{
  "num_hidden_layers": 9,
  "hidden_size": 512,
  "intermediate_size": 2048,
  "rope_fraction": 1.0,
  "init": "uniform",
  "init_std_qkv": 0.0171,
  "init_std_o": 0.0,
  "init_std_up": 0.0171,
  "optimizer": "muon",
  "lr_mult_down": 2.0,
  "decay_fraction": 0.81,
  "max_seq_len": 512,
  "doc_mask": true,
  "train_tokens": 1043000000
}
MLP neurons of a small language model. Each row is named by its layer, matrix (gate and up: input weights; down: output weights) and neuron, and shows model dimensions 32-223. Each number is 128 + 32 x the weight over its row's rms, rounded and kept within 0 to 255. Numbers have three digits each. A neuron's up and down rows have the sign that makes its largest values positive.
After each neuron's rows, "fires after" lists the tokens most often just before its 100 highest values on Wikipedia text that the model never trained on.

L5.gate995:144088114097159139155107164089064120173100112097115051148072090144122123120114106134120121121117134164131140136099158098130132089134107134117170133149181094135104121140131105057170111113118073158075159155112153076162146126162145122081143125145163186110151160111144132132117137124093119102182133133120126100092128138156090154064124117112101124117085092174131060107095143116108132137138129109164081151137180181117102150114151129085093221189180096098094129174111158104174099096101110144163130084087112091160080112131138112142137139131135129145107100146203083133101138136114138117
L5.up995:151108122101117131147108093153109100095128140143099137177159131133125127148138075175187093133098185121110103148134144109094131105142119130119169060135083114094122149192137181102118159174108118129150128146122090183116104150089166146176112162139165147143153155128161134128162086128150153101119126138099186133097101134155136155142094210164133148157068116129169082160114136154128093135125119195102095067086149084083113129115164157107202105172149139149154099154147087158141158144145146090156131104101110121156103155039140119119149202122122178113064167133188182066100116113058129143
L5.down995:129136113162166108125125108160100127164122165137062100115110112147166112164168115105123086129067098157117131077141181141166102090129180140137122058173175104124078109155091085126136133135087117111086156151137117159061078152193153140104125091204097125103106136174157165165174213127105149140122139167166075135131132188132131132082088137111110131056104097125137102110082117163099118121203156161115107171107081096033136145112127163143111168118164111142093119173137151101120160137118094078124121182062081219135122111112138090123146116172109079180110121133117142137109147117096177160
fires after: " |", " Democratic", " Labour"

L5.gate891:155124120110097083118145091087127132107147165160136089117034144165106107119138093148111084158105174101166191093128166176151126143131217143179116160111102124163127160167134165099141106149072055095088153122135130080160145184147087090088177122137116144109131095098168138097138117129146082151111140050185102173099171166086130144174143069116118097110102116082101095149109135120156127106101107141106112120140104100069127105153121179160168125159199139138097127125170140160111165117169166137115179144132097139133127179143134165141197102111156139078130099136162128145132151199081095119
L5.up891:104074180131150121099123132117124106086092108134123093158152159050153132099114186052150164108095129114147112143163114153150185201190148166092138153157099129144152186148117065104195176150125121114091115139108127083127131133077159097191105149027097122179134114113123148167142156164106063081088169119129101133091086139138128127117118125114089136094126189152162130135135172121129164106131144125112093103185075116072126098126132109128167178151123153164165131132122083162110093169180103101163108088137147167136155184104170102134115082095192128130101144145104165193131116148137136081
L5.down891:102163035137153134144086136133135106132183094159168140119129126180082148129120105125122127081142143154163188101141151101143074088162147130112132103091158158086095071109115133167133110153077082152120120199148143135117192147109100147082114184172093117152054089132163066171194103097140139144169143165104097087116143067111136124141146093161169129150151158167159138104140142125119166111166130055192160207108178143100174194151135083132115148139126134098130154152109132048133127201130160146118184200116058076132154159126106194118138127182156126116134215118143146131174113066121112145
fires after: "\n", " "

L2.gate1137:125127147138182117123141124113046134184203105149120137142138098046170117154134092166144136149157097154071121132102192149185141099138137114115135157160171151166077124177149164118163154127161110099142148097138101053127059124133093096054107121130084095137070172107155196141163142130150137132165084077120111125109067149105132119094124091143041145120132130150145124072117112163087081134140154147140089123123170096170110107155095147173116145094102169165142120138128114130091142091131108138197136118130169134111091112185177103094125117165142187122097158157137154083052201101180106122
L2.up1137:113113138115111128151126111102177150083152141169133066135117138178144154138159113060114151121129141086160172096138103176140112172132118098092178150168178138150138092094157093138060165108088110171074145099118128151109222152123087089109110111117145109142180082117112075139162144106095081156155097126116124118101143122110116100102134114125108151153132154140145146149077166127161091119151083154142155075139058081090122093188158126149108129105146095140170141111127144122158111138111174118099117171126084133122098142134095115120178111166150172100149142115072170087106142094119136140
L2.down1137:157123170156135113110098157139048104091137102146122143142087169110129118071157110155134094165093140134102133167150177081148195076123121139127143219158180164145086133133160114170154133186153064101075138088137137108110114184071107153160150099125140130141131184136126147110091146114175190118143105101130146080169097141138112176146089154130059165081179160143148059089119127152119122144091153157129097149114135183194101130116127131121103094077105147131168105184167120101122153091141128111147161079149050067074079126123114074091078082144141105118087135161141133144136150087154116114
fires after: "\n", "|"

L5.gate1080:105129135083124119130101123129103107139105150109101102148140175131116112150098103119111135105146140108215106219132122043107122159109134162150118160111102105109147190074082127078149136113125165188124152085111119118115096051076175071144141136143110117137110130111091113124121192085056151141104121179173116164139215154137114145098139149133144139143103164092157099113164126133122115139198205118109188138187096102125109111119110138201096118098073093175144141106148154146102147092148082161095163157128180122100108153112129131130140151166117151140167147123181170113130146129139111085
L5.up1080:148132096118145092104061136127143085137142126076217120127118151194161100118170155112072107137148173125151067126093112109119124061161104146146088131108102158080164062105129141123115109149115117140092125162135167171160179185182135082111121108100091150132187165126156052160108174149097162095112128132163165237175084126136140102138186158121093119106190151126135118142114156130183104125114130116138153075211048112135156096141112092152145114184140160070051153116095149126123116126108193096123093119161099111134122227129170100172135119140110116104121142140136143253125152080101108120
L5.down1080:127160147129139144112122116165119130156082147106042141123138062132076138060135097130112164119091145133113154095119141143151144151069130108196172132178124156144084163094116082125138133107138194219147180115144064147122116085124117138128136161126127108158100141127030205149132151064090139126141148140145102089102148135174164125101136076119095135201140137122159137154130182131144171125142174113131110145144144090136119138083127127095131080179152133131137114122199127080123184151166084049077175152133169101117121071092099155111118149098091145152157098123149142031132104159143128136
fires after: "\n", " in"

L2.gate1068:140119140080097101139092187086138134173190134173155130157078152174164046102151094181134116126156087135143122163134106102109091186156109102217127169118171072120134161097073098104097107081135096081090090135109134133165059044168152165164146054126123168147150159089087060129096090098146171097123158160076053146130174117139093184095151145074127145136090129148149133106073121210165121159081121183082149145101167072137095098099090142105109157175137090153187180169119189198107118091152226114126127182122075124167123196154114079118152183091139135119075142138098129084113149117152083143
L2.up1068:160102164170096084160089145078132125127149148170169192138129134205152086125083156164126130129130129152106093140098153118115105129159104138169129124088137117157123098092080113099114186088095122058113117139126100098162120066155165135105126137163154141050137104110143142129132114126136093105171190111127075158169147141124103134128127147104147129162118083095102078104131094171105111174042201117104123134179094121121085091161140103172155075151116183112162152155139166120126203077127178171129137133093085106171070129145110136124170152114122146139087075074179102189211089133091089109
L2.down1068:109167149093085132133129163173106134104170055164102101143133164150091154103097114120110075171120157109142055164142077081157182126131126174112143054139080087110115150134146136138087088144165113077130155157154154168127124130128133132129073125092111050114099160106163156197157141123106117193111054104126114165063113113103139092120118100135127058103161196086132113137089110129138106116137166188128109113140118139109123126129126159161140172212126132144112120063132133097129144135094175099188102143166145139097123157114198068160092110140055115118108114094170101135125101143134114131
fires after: "\n", "=="

L5.gate267:122161168154115106151117170199136130146080167166140126159154096163142149146090085152186184145070117124112139104125110176129138132050073172122086129143109075087128138119156143164148111133123160153066188101164150151174074122180090090100093124086077149134165166098091138119139129115121079133141093138165103097156098135125094081123074117129099123148166106160101106092140104093140102088118155096129148141156094141139141070119134141099101114136072153117144184133151123068125136216140065129145128106119099132161100077193136106149096133154140143152144156128101193134157126087165085188
L5.up267:132124164138144102136165091086081120154169103150147131169124142149152099105076119096112167096103123097127132065024123160104137091108177198110149157140154150136122146135152099108077145137097172179157142107173080168142097146153149079161136104123152106090086126135184107112146128099156087127168131126158109136120152191118109133161131114161065102146089156129157151126140117096175101126121134133118083048123141177165053173127105059151101107130114155093156118082150159149141104063131138156053100110138119127189121146108154122102133155125126119112142135154128132109088120059115100149
L5.down267:172117154144106120136137143165200144111101130122181125120076066108085143129137140152114164172115120112138129170120128142127154091149130054195133089097071125094128145166117092131134157138117160062100141166084181051118148117117146185107122194090131149148164097105109147133094097141189151141134094152093170116103073060174128119116138134079149167149158113089128135094127125103107101100108140079143134171104145113121165109128171151032115124146140104152115109173065102119127153174080100090187175135097120106100170118145136096114117164150123146118121140051155089143137117163121097145
fires after: " |", " the"

L2.gate1714:097090126122131169178111157085054108153132099119127128111196126102139164136175089090097117147154132114206088130130138162147184076162183144072118161115157126145122144124136114157176148178132120120114126134156129114177076168147119125119144114060120090199126098167160154138126106127161148139078140110113150210161186173112182130127147107139196157088110089095148111160152156101108116110149169095158158151108097122102078112102092062125144137174122124166107122097181105122140102115164114139127184069187088104138121161198131120136148112111065127142070089167138101112121094127169160116
L2.up1714:114137141148151145145163108075131096124095157177112171186101116131162103046100136175145135208173112137116127151105131130178161100139102113131132111130202090124161137167137147165080152161154111142170139147120148150098106140179085094154087107131085127071111121103123162133175126137113140162150074124118102138174065113128150124108119122137087118124128148068128110096081131174125128118206094114127056158169117106098126168187140163108172178171092151130162127207099164092130155169125113141155150158039146094109127115144063073090158200098179126185112106142085152080126104122078133093
L2.down1714:166125104122147120103100132128122159073152068114170140089188129175128105142136117158132171115156092154137141168115090181171085138096129140180168085127097191162104137155136130180128140138141097103138165132098102152167148177126087145099152138170181154156139125142093156103105094125104118105145145130120129093115141058140161126161169151158176153095109121180133104140146101072186045151132129173155195153118117092079134127101123094154105149134138104103132090068128102138173073152110149221124150112156113126228103137193159163079130098111143125138133160105058105095094147106112118158
fires after: "\n"

L2.gate433:110087127196123156142127148153107109110168158140151118179155134127156130043163134119105117149219092123137083116122119118081178093197212143132145183105139025177138116152118184142098121164156122115109142158126155091143106151140086117080136137087058120148177092171165079121137096141100122139110118122110085148143213128200111127123157134159185113094067101122179153070104146159138164138123144132118150115148133113102136167119142170141159152180113053123180178108132123090143173193145209136098127106179119083085099094184150118117134135151119094121120079181178154113096140091177130121
L2.up433:153130183097134174118096078093124131125124128179124081082139153110176163141085126128113111152157063133193149205073157113118069059098178145134203164127197118117084097124109129088169156158121122128159163097159122135072157164176099130081119112094125141123187103079152120171085140096128101118089145108115149134127180109129137087101147119094097116067124161109132135117081118176108128145157128116087092151110125101092158132215165145157131154111139088127156193151102149114054158165069141150130108146101084067149151153103115079144116122170048169138130043123085124139134011020169098113
L2.down433:118126124114127120107111140061122169111155142106129067137109084119121106097114130121103072124189113113089088120081168169105188150095106107099136151131165138156137155169145133086145126173149101181096197098105134156163128125125104165130119112165156100131107114145212138122088091077125092117099128066073092122124118149184147126159127152109156086118136122199172089130109144081116094127092135131105164157123144159096165131161125140090123166157100126114109177105118097153114095182135140104089155154105121149140081123127088168106108116093162085150104151128120093054147167119096139099
fires after: "\n"

L2.gate1416:086098133107109102107161126119157108102034095135142059129181096153120163108062156147112171073083087135142113170124056117091126138096183134102153076109145114181169105134166080135044110108158152064103103108111127144080119148167173145130152135102150129144110151159164140079161146142124133151088152101097155082142125109186158122135137156137107142106151108136183120100143151114130035145116152171146117115188152113126101101091119102139138125111103138076144141118122160143080106122101082120187165148107114126144129185117168100158154115178175109059172102107104165138154153143180133122
L2.up1416:142097116159101173146111107151139155069115135152138128173148148207096070157116175103157081125198058196090092141160176131044083129053097086165179159172156115129159105094123086118144113161112202079112100065120181121179128123112090067073107132123136109147132130093094167182170079101118146091158140140111128144126106100181122167139137110152133136088041113146152087131125084105112095116085164081163158146099138106103143129147132145146115196149129142102133157097163170155171150107115114154119173149146132146090127073134147113105122144112100123120081137159144103064107132158098093158
L2.down1416:126127154122097152122103155130189142169123115139116116138198165086105186188177132092122175127114156147102156068143063135111145150114161107118139134103131107121072141110170120143128118131133125137134143155116126162106061144102165144100150131150091126177200106175128082135170120096163126135077133101083158168142127218070155184125162164120103071169156089104169165158112098190154128122105116196122159169163170163180164158094202119114094135156134116121120097088099151077123103119079095153123086071151120129144134129098138140096108113157131069120072128110135175150145092189170099122
fires after: " |", "|"

L2.gate1432:149071098113150147162193140164084131110074114103175139116149106110118119163135133181133092120171186131121099161144126153077114097173173146095118169116207094157092180180125137135120199166129119137113151163163130164190078139149116175137139081099113143155105084186142118189118095038111133115142092117149145150140165122119104102179122114132167154090139116110185095155090088094127149147150180054112156159144170141131159147097114096160134118164128156138168159150113124122135129182159188094081119107120116120133068159180116107116162183072117124110085106137139105156166168096084167094
L2.up1432:124111122130094164112099148126108121120167189176109134109170158075141181176121120131093131152150122128166182180097149155122155128094112105146161095109137158132166164115144156075120090091118153090136089047103149160131132124131156147115108098116122087122181102153142090103114130223147078156127073082118102086177138122161143156187090112149125116125185161092115060099136159185101134123076136162113096110168104036071124118106142160163176170163155130109102136145134168101115149074122102160144175064114119107154099171139105138075112130135142131145118101172169076116113121112095131149
L2.down1432:135101139140131139127109114148153126068122125149155131150122099112149147124163136130125120120203192134128124123093088147166065114130171110108137117096151107158123125170080126128120120130174104131091127102153148150119117129093141116144146117088125130117106146135152113198118099097107169113133144076137141064109141118147169100120098128122162150097102029165094131172094122099134081066132196111136127110106110141098090094123104104113114179143081161160161138126160046125221148152073197120098114180173079144113119149167109143107099157161154085139115162156132174116133145088098133138
fires after: "\n"

L5.gate316:109111109144161074155140089162106116083135093180101067138118127077152104163118125113108139145164091083152088180210153113114105120120174173131129242130131084124127096139166127152103113117136100125125131088067080074137141114151087146100128114142062095136075157103128147142064057127100135064124184130162088072055131146105128077173161118157152155186116114115093119154152100095128109148130137136140119147121146129115084109088150117093120144107158144179130137196169145149113172108110159197140133115124179145150120096114121037080086133108094130132158091184089096089173159127144124089
L5.up316:047114071117110117091113030112145135085116114144105086138171123123085121179162108163145146100135103120160140113103149138139120152174132125148184136083112126103122169129129122143108178133107164168092078087120138130102097092147060101149107157179180097177133120143111119130122124170094092146115168158120127113137158166100135161100105175147183124083173127153082131134096088136121118121143141130162103086132139187053124126115159110161143149097069125134167156117099162147119151118095142074060117080136133139167139210133140096133124118144142090165071115168120174136147145116089149149
L5.down316:160135100138192152089139131072093153160151116120131123178069141140091121138098095117095144162154174141127131094181113077165092144088144101103112126109095112138150161114218143164079088100140105101178144157093145134103122069124138086092127149132090133066109179133114164186097130100106114097134146119118141186100103108143152134137104158138113187129069189123186082131150155140199089106105126120104098115133175142130136121124073116106146113180193123128159134162131140140134143126096148162146142158161157085066147089134119176159083169116122124178135101152142098107124124115115105074
fires after: "\n", " |"

L5.gate447:094125133133117132158127132179110152134126095085142178133118045098113138169094054158138121087105036152110123113170137174157179148140070124077180104155167109135088101151144198097104133220121190081111093081153125134077115087109177157128207116089116101209106149092140125137098125176071120137084082095194133117146149140131173133110131128087147141145145166163126126103099138089133140104110085099172145077090144148155121063143134126165115141122157166164179181161112120134117125113128116115187129138165124158132069141162129140108122115157119138158165074174177108136162119177124102108
L5.up447:135186121104162138150201113185093115119130126105127168223084139111137145104159142156112161117116147109111115140126121167128120114112128176154153088061109158101147106075142144051095133179104155163162161168105129143152142108170160140121132128149136131147124157105128177109146172023075062128122112153124152203139159184135117155156162097145133129112148081102004109141133092148149140120151051096174164117194099109116064127179174142058098073133084126128129111112167162142149144136147142158102086210125130119120123180099140073153131136102139181113090131164094035161156089155095109126
L5.down447:161127121138126127154125114178114146182142097178149138068130099164141120164167083155172078085166141147143133134157059090135135122172066102130205172174122147176122175138165165099086117169119177114158139092105160089135087084157100157113048142144146169166178092100140149125040144132087164163086158129096151084125103124114163128067089103122133150105122153128189148133111148128173113115077166126129141083105072118128105075140166115092113153148184167121113104152124087184110128111112117137103178115157104124120133112144093088176120161162149147128106141093104125083162126084084101132
fires after: " |"

L2.gate882:138098176076147134158144090139127163067106094105144087156170150163131139094107092116143080166190136093173123132113149158141101167085202113066139156207167165177094127166153150146180134183102105076116156121120101100131150115075119061104114136153176129136064111137163118163144101109090157131077084050120100159137125138161139072106194143088147101112113097112158154117089142149104181110163166105151112189134160066156150150164120117150166163116115123140163123153127113139095140184106115170065122116177084032155091194147110099056129161154142089146084133195109153146127153113129127130
L2.up882:169114077102168112167083112153063183137140150065138092120134137165116140115137097146107122093156000059119145175026117146118139112085083111091150147145153140095156149203128088100112036139109157101145146169144132093137110142108143124147129059140140094148128079153167092175048057103130151162096104117121147066142120147111207176140127161123120172114143117112086119117082171143156088120093135123109138131117196111112140210136120064148138116102141134114144161171076045146114120141109153201134110148100107182163171155158095075104155119116121145110142070125133162156122104110136113140
L2.down882:140107155093116121133103074085152122141145120089207132126125119091172145102140138110137086162146028133122129154093141155112164122139200103145072105133085149148134110162130180158180197132127116113186179153127141104131171152097134129110127107104133182159126124182099144121146117143103108136145112116181088159167149123102113126137145133103127090136179104117150125158143110134120157120184201103080155156140092078097073113086160131113188113144101187138093155143101133172118167129091137170092117095199112171145039090124135148102108166092099123158092122136124134134111160125201101117
fires after: "\n"

L2.gate1046:115088113168171083169155101145084153135169080167128110076119187105125100141184135178089103117082061195068093134063158148180172154149102160153098176113142140135078070171138078106058094127152121151092159114132136136116143139102129079131088103115129092098121099129197140072153124109105134119127110169167138133083169123131150098114131152124156125148148092137156136097122178165103116114148098169088148122151128094124155112123123156161166131109115101120188138158073165115154094132097084138133207109136083102156110167150167163098130143196101152137157093148119158146139155105146103062
L2.up1046:170181121161174153119143230139140195092107128126093151170121141133158120129110060161150116160136129132156174110089093193080138094116130098146167180081164118165148125127146069112159152110139179171082151158119143133150136168088118126182107140119102079103154163144161092154180094123141079094155108130172128137107103146091120125101129121101208136163136094150105118144123125089088094087182173150149137122191114166143195128140124152147100138134148090147057139152144057111121125045105110129152144144152155148123136133133105144139098149137140092099158216142066153166129142140104131110
L2.down1046:161140091168167109139084088129105121120161133156135068149123134120116166154137127118144119117031093148059171113180120151165178151105165147109060130144172167124114145122112086129091148161144128140099082105114142157109174146139176115141146122139189133109138108154160143153087106114146146144128130152197139102074116134174145112093147131093126155174134153087180077071108124155127107126119091156104157100144055152117162107092120105148202180130044153111131133132160101102143129115124170154098153107172101032154098144120173132124102111219142174153146147149183093096129150065155160159
fires after: "\n", "==", "\n ", " used"

L5.gate1014:081098163079095159149115187099053116143118107081128093089099164185096155162107122140139170117146117141135139172129118115136164136030143130133148139070123149138104115088128143154127135159110119139102129107130142151105086130121143138144118130138152156124140156090123133163137108134166163159090055110162187160127118108095180147091137155153129096105144112101111103184145123088099121153174146119109220176082131095065156077130130097108076069117116152132114161149140075109029127113135122135104128139106101066109042170097139153107084131172099099123085149176114105107169085133074133154
L5.up1014:118130105131148110193169131164092163089109183093114163160162133182147158149181104149084175129179119106122126080147133116130121122154122127099134097082183118138100100103118192083174104123153135185168196123133140162155139078196162084170186066132151161163141178109112080094136177134157122130181111142127118152161086159063198145158187110126142132127161089135087140121124095083124089130147112108112103115136177137139068135158145142129175125108146095157101145141131127127138106133143126168159091144101164123161100165150065109116142062160119173099162163132099081162206114092162153165
L5.down1014:158135099174178125128151176180161114133108128127117142147102099182104154152157085124136155130216156090094122189101090151129141148100124133157130109113115174137136111121104083072128145129113197124131184172092152133103142116189171194058122176140132086136144121136137134129107186087121120158150123123160154114126086193155134161082130108177126135200119137145110145084135173123113106145143195114166143145179129153160138135093132165122037097115132157119125158177113074155113135138180144125121162165154113135092081170079132073190152162131156142138095146141098112094146096073125100072
fires after: " |", " ", "\n"

L2.gate456:109076111116103142106094123102076135130118120138182128162137119096173110143130036089097113148129105140165177136154150173106161160091100153139135175123108142135132137165079091076155090133067127053147129156094130131168059066124117088132126117139107062106129155165078136167075126077123182079119114179079115101068123111109169145106156150160135158123137115140197165132165138142160135146104127186092156131081135089142080139117134145059142134151106152149136164123167123090118131100174164128116108089128099171111114162152140067119167166069128157125116111157088134112108117101097177156
L2.up456:117111165098115163112152129116128158107128135113099112141133153062255121174156076111059167157137149093104207145107047108103121081153111069129154126148208133153195090114137091149173113099074124133115137099110116112153127165173130106090097115122115085134092102127109075147113105163160197130110092100153095110190169206119168094122175107149111140174104090096138144218151125148147113135106106173129150117110129114114109111135107113148164159165132137100183150106158154099159134160122143156159148141164114125103129091165160132141154085203125150052136101108070141160144164086182127048
L2.down456:102120122144178092157150067117092125075086067110137166191126188154125092122124142112175048102101086164151120185104136110084056103126132134154113183113119152096088094076139094184127089060173130072089220122183176148151145122090126074081118124134115140101137085092140171141130104098070115123184150092178183156134122110096214160117112138116123174131112133107148174085141161110092180112084131162091138151177148124096122094125169104132132130111109156185147165185166104147175145112114173140137113125095096156194094119177110083160103165106103196175126124146140113083131096127185141158
fires after: "\n", " Year", "200", "-", " 2024"

L5.gate251:153148106107172132113118148106135114111178137111174108138087191120116154092219132097143153109047079119068176081131131172132112127097139115134104119140177124183095115180101160101061131099154138156128141153149069090077128092125101076101121116144105137108108127081164148098123126140148144137148109185170154071203093139087109152060114132165097175093125104105113124178102101073129083146096127131135158154137146168156137186149131141143126153158132117098148153149141136096079140110129126120133129147144090091155140126158128088158124072112066136092130140135153113136179147130126129141
L5.up251:144047176141063120067100144102130142135123127136150083164104149180120153139132164165097120163092101130193121130117129110072108075062156167105095120096171133149127097089168152145132194117123126175172162149167136120142130124146161139142139121117101159146152187139167157114142110141091131145115134131143089097120180090147124159135127131099116128098140146102098205142106071081127146147102130085150071098162166165086105160140154133184145125157107147169119162158103103088090149096105139181125093130137135057153113144104158037039122161109108128098104092111100159140133125069162108147
L5.down251:063147115119159137108121144160124145121115103149182165158084087140084130118117140113095116108186170136069111146185177094146115210137118117126151123134076117125101181161106151091103081156107141073146108128172121128091122121166108145099174116176172106108117094150119154093097162081184121136106134133065157117097145160160119086149078155128111146166169147132136141114117124090158099076166122076094196113094105175154082138135202156062139158159117141112192135105163156145094143144114171096141138124120138038102155148151119152168171138109135197130147135105106097149135100148081101093
fires after: " |", " 13;", "\n", " of", "p,"

L2.gate373:095116094108117146177086134107120127080117104101142094106170114162136149159132106131175155144165097077090155163136178123097163161074118088105185146144136100170130178104136167118158112162110105083171066059080136072090136151127063124080099163137095156132084094133170161173143100083148093157065113103095137144152096164073089137106122120166098139095104120095121163143131058125141104164081110157191107118123110219137092189163155114103143123149122136091117228134105146101131168144071149180077122123139151089160117139048133101131192137085114165108124094101082231107137097164136125167
L2.up373:093108161145106110117239158127156045094107103150089125145153151123134081101138108086191132113135105119174115148115100142107159120134095141165108129144161127120154119166042092132141151140145138144094140089085074137162148135115119147132099167113133140160119215046049110120170138109151135070075123155108104164185166159103084109169153138168091155127167097149161123200097148142120150192108089172139155059112110121095141146135121086113116112148165119126175134122120110133120132128155110055150170083103170172098127147109142097150116131203139105163134162138100099105124150129108129151
L2.down373:149184130091157165114108161127090161152136103101156181149180072121121143146124104090141154103157097155128079125151167149123137098121156143105137125127068127151098108131177162114106142160190140077133175157169109113111097092098075070109213096214113071146140088142146134099172175151140119160141120123083136089113091133130132120092019141105178091127073145104155084086119030129143079135183093087182051093174118131091081181145151112140147157090105156148088159164068134117089090119096184163133196188107115128157148153169141117139139117126155149172101162086165124082105086141129154157
fires after: "\n", " |"

L5.gate168:138098158164108065160133128076143102097159136148112081131087164099139110126183088144153140125158089136160101141078143103157183119162115125092117116164151144182163088114111103109087087168118108120091103116112059095125142109116167084083139147136133143103107165143153121173119094066087166138140103188152208166140158097095129124083138108112162186159127102106176148188168096117158177105184157149127195119132122138110112135076096111170130107170156105103140140092125168163103061106090110133110132101103168054116132131118170158118107170111132104073144115174129108068152138091089086118
L5.up168:191083058090068129073151140166138118125126109069173114181153122129079114138170078157118143094104188112088091166110102080126115069102045118099099100125085137120091112126130097173178132114154073225100148171108098153097120117102121052172130159097108135134115135164119132143128138080141115156134135126131136167194143155162127147135142167186122122120146118140170125126203087142113099169091135154129117132161178126095156100151120059150171098104178144180149194160059143127094136150132090141065107105123178149212095168135098130130118082188117069121118100094092103156112165089172125123
L5.down168:140109026141163092091152129160083182165109106125088112049083147131116100066107192158102099091129152094125150147163185120148174107133138123143159132111134122118128152124118079110173140155097097151122107136086112171082114080174111088065142138092163057123179169104132137162138167133114153071119148077161071131117141111112100097116146059120080128148098154083130115129100157104175109138110145094125118096168175099119159093153136138160143143071122128149123133108136163135063162079056134119152101149122065153144109186063157104114107182091153114183174085136108082097079107114158081121
fires after: "\n", " the"

L2.gate1572:131145087179088110107165114104124098127117085150100116075119133074125110138114131146119103163053118136108119142134112132159087109139154100157145110066110191095163086118044104105160126137142146117105118120077143066127153180155161194101131123108156140175162117082073115074164156079118105113148154181061139101119132082100137115052179122096099108118121120106133122093138110109116096090146135061114111173136068104089139127113206159132139132155132131153096116118160097152147102112119166127100255181162086106148120085091188081115091109123159116097092077080103149140159129116119153138
L2.up1572:221171168135140100082126154149137155134144130163171175115072180071110158117150038111120134152155117162102076174101076090182139143153128084085154170134116148129132127129127107084106111168209139104182147149080169091143113103093110137064114126117129154159131090135101118080117106105144158162138152135169147154113075143144171135139167174122117130160100169095152148202185127137122203112175140111153112183100099162146087127129170186051131115119123197211168134129147111153150092146185058119168104114118144081188139109153119157164127188132113134089088171140115125125124144188182115138
L2.down1572:124144092136093114133111110121188055158107108177161157119125155108076155177096103127130099121079121081130117044114165136112139116133143120136137115058195152134181134155112117086125127165188133107097105125133056145128187136107150142242180115066122135214201114121101051146117161165094070131167153190067105150084096108146176163084146108160149126070137111155135133081138140115203111152130166116103133123149078147100099126143163126141136098137126181103097129143117143165177107109120170123108101152181153127096167071141056110122113052165142127115107125132117136152118098111089208150
fires after: " ", " |", " votes", " Total", " Party"

L2.gate1198:144109122169148154068124097124106104123132123120185093128130112134174131113131132134084158081102144110156074124120113135117093078119153135143095137124181133168156127129130182145113109114133073119135129156046206161084070156154138127119156133103059140172140127150095131157111098120158155107137123114098081167149149086177106088077168149155130089151160130116058119161107118087156084113108144150095188092150113064107145126208073098169149134135099127147167182194143117140098163168171130131071105185139074065188113152110168096096131161110117160135091079143112102155118145161110113150
L2.up1198:113184126130124187141151172166127121122212137180153157131162147149109104104100155158128124082140149093155061088160132103086087076177108168180103132141152180119115191138076183133078154144077142153114173112147137176171107149147171122121123148111161180148116117151137108121133076150100056123116103096115080116140117083130109101171156150126066106093157114171131084134158106144206110177089191130116156116172106099134103132205102134149184135141111188139186142140099113215140152173138157164127081196151108106180086231145154117083086130143095132158070137157136133144167127162087111150
L2.down1198:169183106103092162103153097108075150130167178120155101141155117155125162084099086112100094185132118143120152112131104084158104099108160128089029115119142113131173126112143206184106146143137173175147148144072148156130204134077111146085144089114124108083150141159127192178122118083160090101184120133158155111155111112135085151105119113149115108156158141098118187134125166130126142145092138148101129100127093113111150055092206122117126106162093138103117155131141174122126105110095142138113082094158176106102104118055132097070113152183073128084128129163113195062059130146124152140
fires after: "\n"

L5.gate1687:111189117110126077123154149093101139153077151137096098116085154196128144106125147143132114127130175132076097116175087122132147101122142110180190095152170159128106124143194117160102122123143179077070127144094100066099140123168145104114099141091108170203177058127129081121100111116132172130163181120123157100100117125195113048081130106153090163127119185140110169125142119122159177096119117130152101115185136159104099082135208121080143122217205154114150113086177132141124148110069136079098152131103063170089121125104119163158153132125172101062169077103195134168089151170186157126
L5.up1687:137127159162131140181156099110088178167130162199131146169127146180101122185139114098112121118125118164094152144180095109100091142113152127173207107169120163083114167178088099153082145115119107048095159129164096113138149093104122131138080054135117168153130107114148179100129138136164147115099138157135108087134116135180099146071137122133097122113103110136135168157126090199144143096101083112130161167138140118088085078160108169126158111193141128176098091103136157091113140173116120125145144130109168111127070127079153131141108086141067125127075077105137116166085169122139172069
L5.down1687:118117065113155126105137150124100105075132104125127129112132167169077066161137098131139125148148151116078116161135183123204138106101081194143184096117155098140154103138109152062144080115106184172168084190150134167100123185126127076145102184143113173100163148174079186147119069133144129061116191154147140136151105142100164119124083162109137152113130117088099137083135127152099134189095100178123058107181183133113147106130133139117131169151134145127158131166072122154117174069104097132126059112107105163113100156160112133154114116144097086130110092159124104184176117095099070114
fires after: " |", "\"", "|"